MLP neurons of a small language model. Each row is named by its layer, matrix (gate and up: input weights) and neuron, and shows model dimensions 16-79. Each number is 200 + 30 x the weight over its row's rms, rounded and kept within 0 to 999. A neuron's up and down rows have the sign that makes its largest values positive.
Before each neuron's rows, "fires on" lists the tokens most often at its 100 highest values on Wikipedia text that the model never trained on.

fires on: "ed", "ly", "uk", "ely", " was"
L6.gate881,198,189,175,198,181,181,155,226,173,199,210,173,178,161,151,210,188,116,161,244,233,194,209,188,248,207,220,238,188,189,169,176,282,189,178,159,218,174,205,218,225,214,210,238,134,187,188,177,226,171,200,165,202,213,210,232,210,161,221,210,217,182,177,208
L6.up881,226,249,191,222,212,171,175,171,172,171,191,234,194,214,283,159,250,200,173,186,195,209,197,203,207,206,186,205,245,195,182,200,195,176,185,248,141,111,212,174,240,151,177,176,194,178,228,165,220,176,169,209,239,226,208,205,198,187,143,166,181,197,204,226

fires on: " |", ";"
L8.gate1166,161,212,214,214,162,179,185,214,184,208,172,197,229,218,202,210,176,188,190,217,241,167,237,188,209,192,201,171,157,196,208,227,184,184,205,199,244,237,225,222,247,273,230,203,179,203,245,183,207,146,170,221,204,187,156,199,197,244,228,174,197,211,189,229
L8.up1166,218,199,190,200,210,196,232,227,218,223,188,190,141,184,160,198,167,206,237,167,197,218,239,218,144,188,250,216,241,185,142,223,212,187,203,265,177,226,186,215,213,234,200,197,190,173,211,135,218,160,195,138,151,119,131,238,177,213,145,138,151,171,195,167

fires on: " |", "\n", " Democratic"
L12.gate971,212,176,204,208,166,283,214,209,241,198,217,184,248,185,242,244,160,200,210,188,190,244,223,184,150,193,268,188,206,158,187,161,197,243,182,181,132,207,147,179,218,220,122,207,203,242,184,175,193,184,165,196,198,255,173,220,174,247,211,198,212,179,227,218
L12.up971,200,230,186,234,217,222,154,159,208,193,178,199,173,167,220,235,174,152,204,178,158,216,183,146,213,208,223,174,239,212,130,196,213,213,182,246,160,229,181,152,199,180,167,192,210,202,193,215,177,236,160,165,185,216,172,220,257,237,223,226,203,136,169,170

fires on: "ed", "ing", "o", " co", "c"
L8.gate710,213,175,212,222,205,172,199,167,204,210,248,144,180,218,149,196,193,174,162,257,243,216,243,114,236,184,222,232,237,186,196,196,218,198,211,171,211,256,270,201,262,196,198,184,202,170,179,185,218,168,203,276,229,183,214,202,190,189,140,148,231,245,210,193
L8.up710,190,241,188,236,154,187,251,180,176,251,186,169,211,221,228,238,135,230,154,262,159,173,149,195,150,204,241,177,224,182,238,182,190,204,166,153,183,217,192,211,162,191,224,182,186,222,135,166,263,205,182,197,216,225,199,191,205,213,249,203,248,150,176,205

fires on: " th", "ak", "ar", "and", " sk"
L5.gate288,130,153,258,226,185,196,222,214,208,189,153,140,187,215,169,179,229,241,212,175,210,211,230,220,207,244,174,208,193,214,185,196,187,236,178,182,267,220,225,182,217,202,182,216,212,212,194,275,264,134,257,209,306,173,210,239,228,187,170,213,203,159,231,201
L5.up288,205,157,236,206,172,201,226,190,182,204,192,171,214,188,143,243,144,194,194,198,178,227,211,237,233,150,158,136,176,245,180,203,275,127,193,192,210,235,245,244,182,217,204,183,144,158,190,176,164,210,156,199,203,195,215,189,226,155,147,156,190,197,209,200

fires on: "an", "a", "ar", " An", "ach", " San"
L5.gate181,165,204,193,242,182,142,207,185,252,200,208,243,249,208,148,220,187,194,230,203,245,257,182,211,269,176,180,194,191,179,173,216,119,204,218,194,193,204,167,191,226,271,218,226,176,239,181,156,211,144,163,206,189,201,185,216,203,264,231,214,233,202,193,189
L5.up181,113,193,160,168,241,150,206,210,258,171,156,215,178,188,219,202,231,188,190,201,255,231,227,204,177,215,206,167,210,170,214,146,154,186,266,186,143,220,200,184,144,227,195,206,142,228,197,200,219,185,143,147,197,223,213,216,227,227,235,222,189,233,182,186

fires on: "ed", "ing", "le", "s", "rew", "sc"
L5.gate988,248,192,230,216,191,229,158,170,183,141,216,171,140,187,184,203,215,174,219,219,207,227,183,175,197,142,157,198,196,131,182,219,215,173,185,180,188,228,169,218,236,203,169,179,263,208,184,250,183,187,258,240,223,157,214,208,225,179,160,176,185,221,221,200
L5.up988,210,184,230,158,182,226,196,178,208,228,181,215,216,195,233,203,182,237,196,205,167,218,187,164,181,191,236,225,260,175,220,210,214,179,187,141,204,120,188,191,184,205,225,210,246,194,196,191,233,223,189,226,153,227,207,163,152,185,232,174,169,103,209,199

fires on: "-", "ar", "y", "and", "er", "d"
L5.gate733,171,212,196,180,198,201,197,216,239,152,171,201,183,241,199,172,232,213,182,166,221,149,192,226,192,216,170,212,175,198,190,192,178,219,255,177,256,201,259,190,240,189,179,197,195,151,200,265,223,190,239,209,185,166,226,199,204,183,181,233,188,243,213,171
L5.up733,190,163,113,248,197,201,194,202,219,133,180,217,214,164,217,202,225,160,190,161,192,248,169,176,185,142,147,240,197,266,184,216,222,204,169,266,268,208,226,166,179,191,148,230,167,176,135,177,194,193,191,211,149,179,255,197,258,187,250,246,183,181,201,218

fires on: " San", "ak", "an", " Scot", " Georg", "as"
L5.gate332,166,168,199,193,193,229,199,178,172,188,167,203,221,223,133,194,184,206,184,209,221,172,198,256,233,175,241,227,187,238,185,194,182,170,172,259,215,283,209,191,182,212,245,247,204,237,248,162,199,156,173,225,203,189,187,215,198,162,228,234,197,209,196,158
L5.up332,144,174,195,213,225,123,152,169,256,219,217,229,186,176,178,196,153,179,220,224,209,189,227,182,210,204,165,188,159,226,182,145,213,170,261,237,182,279,174,181,173,230,235,188,194,231,174,179,201,201,202,203,174,221,211,229,178,201,206,190,211,227,216,219

fires on: "\n", " |", "f", "m", "ing", "iving"
L11.gate965,226,141,141,210,228,233,205,173,182,213,197,212,205,155,191,220,203,206,171,221,239,210,270,157,155,209,235,207,192,190,244,159,219,179,219,193,171,243,200,188,255,225,169,192,227,229,156,228,214,209,139,211,218,191,189,149,173,270,189,254,194,227,192,216
L11.up965,240,234,174,229,210,196,161,195,236,195,159,153,184,197,196,229,238,226,215,153,209,237,137,143,187,205,216,157,174,173,177,208,230,172,189,169,147,207,177,198,253,243,225,186,183,215,191,209,202,204,221,149,203,215,226,167,215,167,155,228,170,247,178,171

fires on: "y", " Ab", "ab", "d"
L6.gate1099,164,210,180,166,197,211,167,167,189,131,182,159,194,234,203,200,258,201,171,203,198,199,203,224,182,188,140,208,193,191,276,184,181,255,213,129,222,273,209,164,210,220,191,254,216,199,164,198,224,186,215,189,162,196,211,204,201,205,224,185,223,232,221,144
L6.up1099,219,184,164,200,190,169,124,165,196,150,181,175,230,188,219,141,226,241,203,181,157,223,203,185,197,142,192,229,213,221,178,239,218,243,210,203,165,171,251,206,205,274,201,230,189,192,253,192,156,186,203,212,196,211,212,199,214,234,203,206,189,178,264,209

fires on: "\n", "it", "u", "st", "d", "og"
L7.gate16,128,188,163,196,146,194,175,207,155,175,225,158,209,232,221,231,203,211,209,212,173,201,228,230,293,135,189,235,197,168,172,198,218,250,246,191,167,202,260,207,196,202,190,190,202,222,201,170,162,168,150,171,125,231,223,196,117,257,248,208,155,191,189,173
L7.up16,193,212,216,210,201,206,189,175,189,199,174,152,176,187,214,189,162,219,212,216,174,148,174,181,187,231,205,209,140,262,225,236,184,218,224,190,185,276,187,261,185,162,210,193,203,275,206,143,190,208,229,189,241,170,193,209,190,175,202,217,226,258,177,230

fires on: "f", " of", "en's", "ak", "K"
L5.gate675,171,204,224,135,167,182,226,213,209,207,239,167,202,173,182,223,190,206,221,259,231,212,154,219,249,208,215,216,223,237,182,217,196,251,165,198,207,196,170,159,180,267,246,231,222,220,195,159,232,174,224,207,227,208,247,199,164,222,192,224,243,190,179,220
L5.up675,145,230,206,238,222,171,242,211,222,233,180,240,177,172,201,244,195,197,259,199,188,151,204,256,199,220,223,213,198,216,212,265,162,199,190,260,170,169,260,210,208,187,158,252,265,228,195,181,204,199,173,179,216,195,113,214,179,175,170,288,148,258,210,252

fires on: " |", "N", "US", "R"
L12.gate454,190,124,208,169,244,171,188,165,212,164,223,151,209,191,242,208,210,175,189,244,232,201,233,206,150,224,226,209,214,208,189,139,178,213,184,176,170,202,166,219,207,161,222,265,209,214,155,189,160,202,192,197,187,233,177,187,137,231,286,226,178,197,237,215
L12.up454,150,184,185,273,157,179,207,199,176,185,185,193,241,147,213,216,205,240,198,161,140,222,203,182,157,160,224,200,196,215,161,228,217,177,147,196,187,257,202,137,156,209,203,228,246,185,178,232,154,168,221,171,212,258,219,239,197,158,157,200,211,116,187,242

fires on: " |", "est", "st", " B", "ior"
L12.gate302,188,220,206,258,184,181,141,221,195,147,264,209,200,184,185,177,222,164,209,237,227,133,216,223,224,195,245,224,193,233,236,217,198,179,207,217,184,255,238,202,264,161,207,243,168,258,223,250,194,189,181,214,255,208,196,245,184,208,203,202,254,215,183,211
L12.up302,203,175,259,190,145,217,219,218,229,144,183,180,133,177,185,249,191,191,225,178,131,183,240,198,207,195,258,234,191,177,220,230,187,191,223,228,181,212,236,155,252,217,173,209,257,176,163,151,203,193,203,232,196,199,212,206,202,192,138,185,219,230,235,166

fires on: "in", "le", "an", "omm", "es", "ing"
L5.gate461,190,239,159,160,219,170,124,193,210,238,232,165,243,205,210,192,259,199,234,212,250,223,142,201,219,246,168,192,218,235,218,185,197,223,178,152,190,234,171,210,242,243,224,258,205,175,189,183,222,194,208,203,215,156,221,230,201,214,167,224,237,196,202,225
L5.up461,246,207,188,197,212,165,200,203,213,186,223,211,230,179,234,244,219,238,186,137,181,221,210,206,249,238,210,246,266,202,172,191,217,196,195,212,180,202,221,169,120,225,209,212,214,190,185,185,208,242,194,155,214,176,172,211,233,208,167,219,194,181,203,183

fires on: "id", "d", "ell", "it", "is"
L6.gate27,178,164,239,216,164,199,201,220,161,156,240,170,211,181,236,225,191,189,190,210,165,136,265,223,241,178,165,201,225,211,231,195,196,248,242,223,225,184,278,227,216,212,167,178,252,247,190,168,258,175,104,182,208,172,161,206,187,294,201,200,218,226,215,203
L6.up27,214,210,213,170,182,210,133,195,155,166,217,187,182,220,164,171,237,231,193,224,242,167,193,209,213,223,183,206,249,183,205,220,177,179,204,193,192,196,219,164,197,175,207,226,267,202,208,173,196,203,184,141,246,185,214,192,258,173,169,195,224,179,147,176

fires on: " be", " ar", " was", " were", " n", " been"
L11.gate429,185,197,232,188,146,247,217,223,177,215,204,203,196,252,212,225,169,193,125,186,186,214,190,243,160,154,176,167,201,173,209,158,229,176,211,164,239,202,187,186,166,201,191,173,236,203,212,191,243,170,168,163,219,187,197,224,186,204,214,211,201,174,208,201
L11.up429,213,205,139,214,191,201,241,193,204,197,206,273,232,232,238,208,226,200,181,172,198,246,224,214,167,210,174,198,188,209,165,215,149,191,175,227,267,202,174,202,176,180,243,174,227,181,222,181,212,227,201,184,174,187,227,216,200,198,202,222,193,192,181,185

fires on: "es", "ing", "eth", "ge", "ley", "gy"
L6.gate1029,186,191,196,191,182,218,156,144,238,217,219,213,280,175,192,149,198,218,217,231,175,163,154,206,205,186,183,196,166,183,238,166,212,234,196,209,214,193,196,223,216,230,183,226,198,251,184,206,221,168,205,243,206,175,231,214,209,190,198,236,239,194,159,224
L6.up1029,127,193,168,233,220,189,178,206,185,203,225,227,168,137,159,210,249,211,239,149,205,196,262,176,198,197,249,221,166,194,173,222,184,224,200,196,230,214,227,126,167,242,183,204,264,185,201,231,209,232,220,177,151,229,168,262,219,148,256,215,216,117,176,198

fires on: "ab", " add", "d", "it", "add"
L7.gate108,197,186,112,150,180,173,211,185,190,179,241,163,210,185,260,219,265,244,203,218,189,280,172,246,261,195,195,182,163,224,156,214,186,185,252,183,170,206,232,197,182,234,187,182,220,193,177,116,211,189,195,202,163,240,221,227,196,175,181,170,161,221,155,220
L7.up108,252,173,191,201,217,200,229,183,169,196,201,207,213,223,197,222,203,195,151,184,199,236,197,179,174,219,215,184,187,185,243,257,177,198,209,233,209,199,249,197,159,192,200,191,148,190,186,170,222,193,189,205,204,173,218,190,218,155,248,205,164,227,220,247

fires on: " was", " been", " were", " be", " later", "ly"
L12.gate616,230,212,238,216,188,180,212,214,179,170,227,198,182,192,230,209,180,232,178,207,120,192,250,219,172,227,222,237,208,167,226,157,242,187,215,193,207,188,166,197,203,173,152,213,157,208,197,162,194,178,218,193,180,170,176,216,211,219,161,238,252,176,155,182
L12.up616,192,193,194,185,200,236,234,232,152,215,183,257,230,235,250,193,198,211,178,257,203,244,220,297,211,197,217,230,259,214,184,188,160,170,121,242,172,163,186,143,182,139,169,208,185,163,194,220,166,174,219,224,218,208,188,224,206,182,172,214,173,214,190,189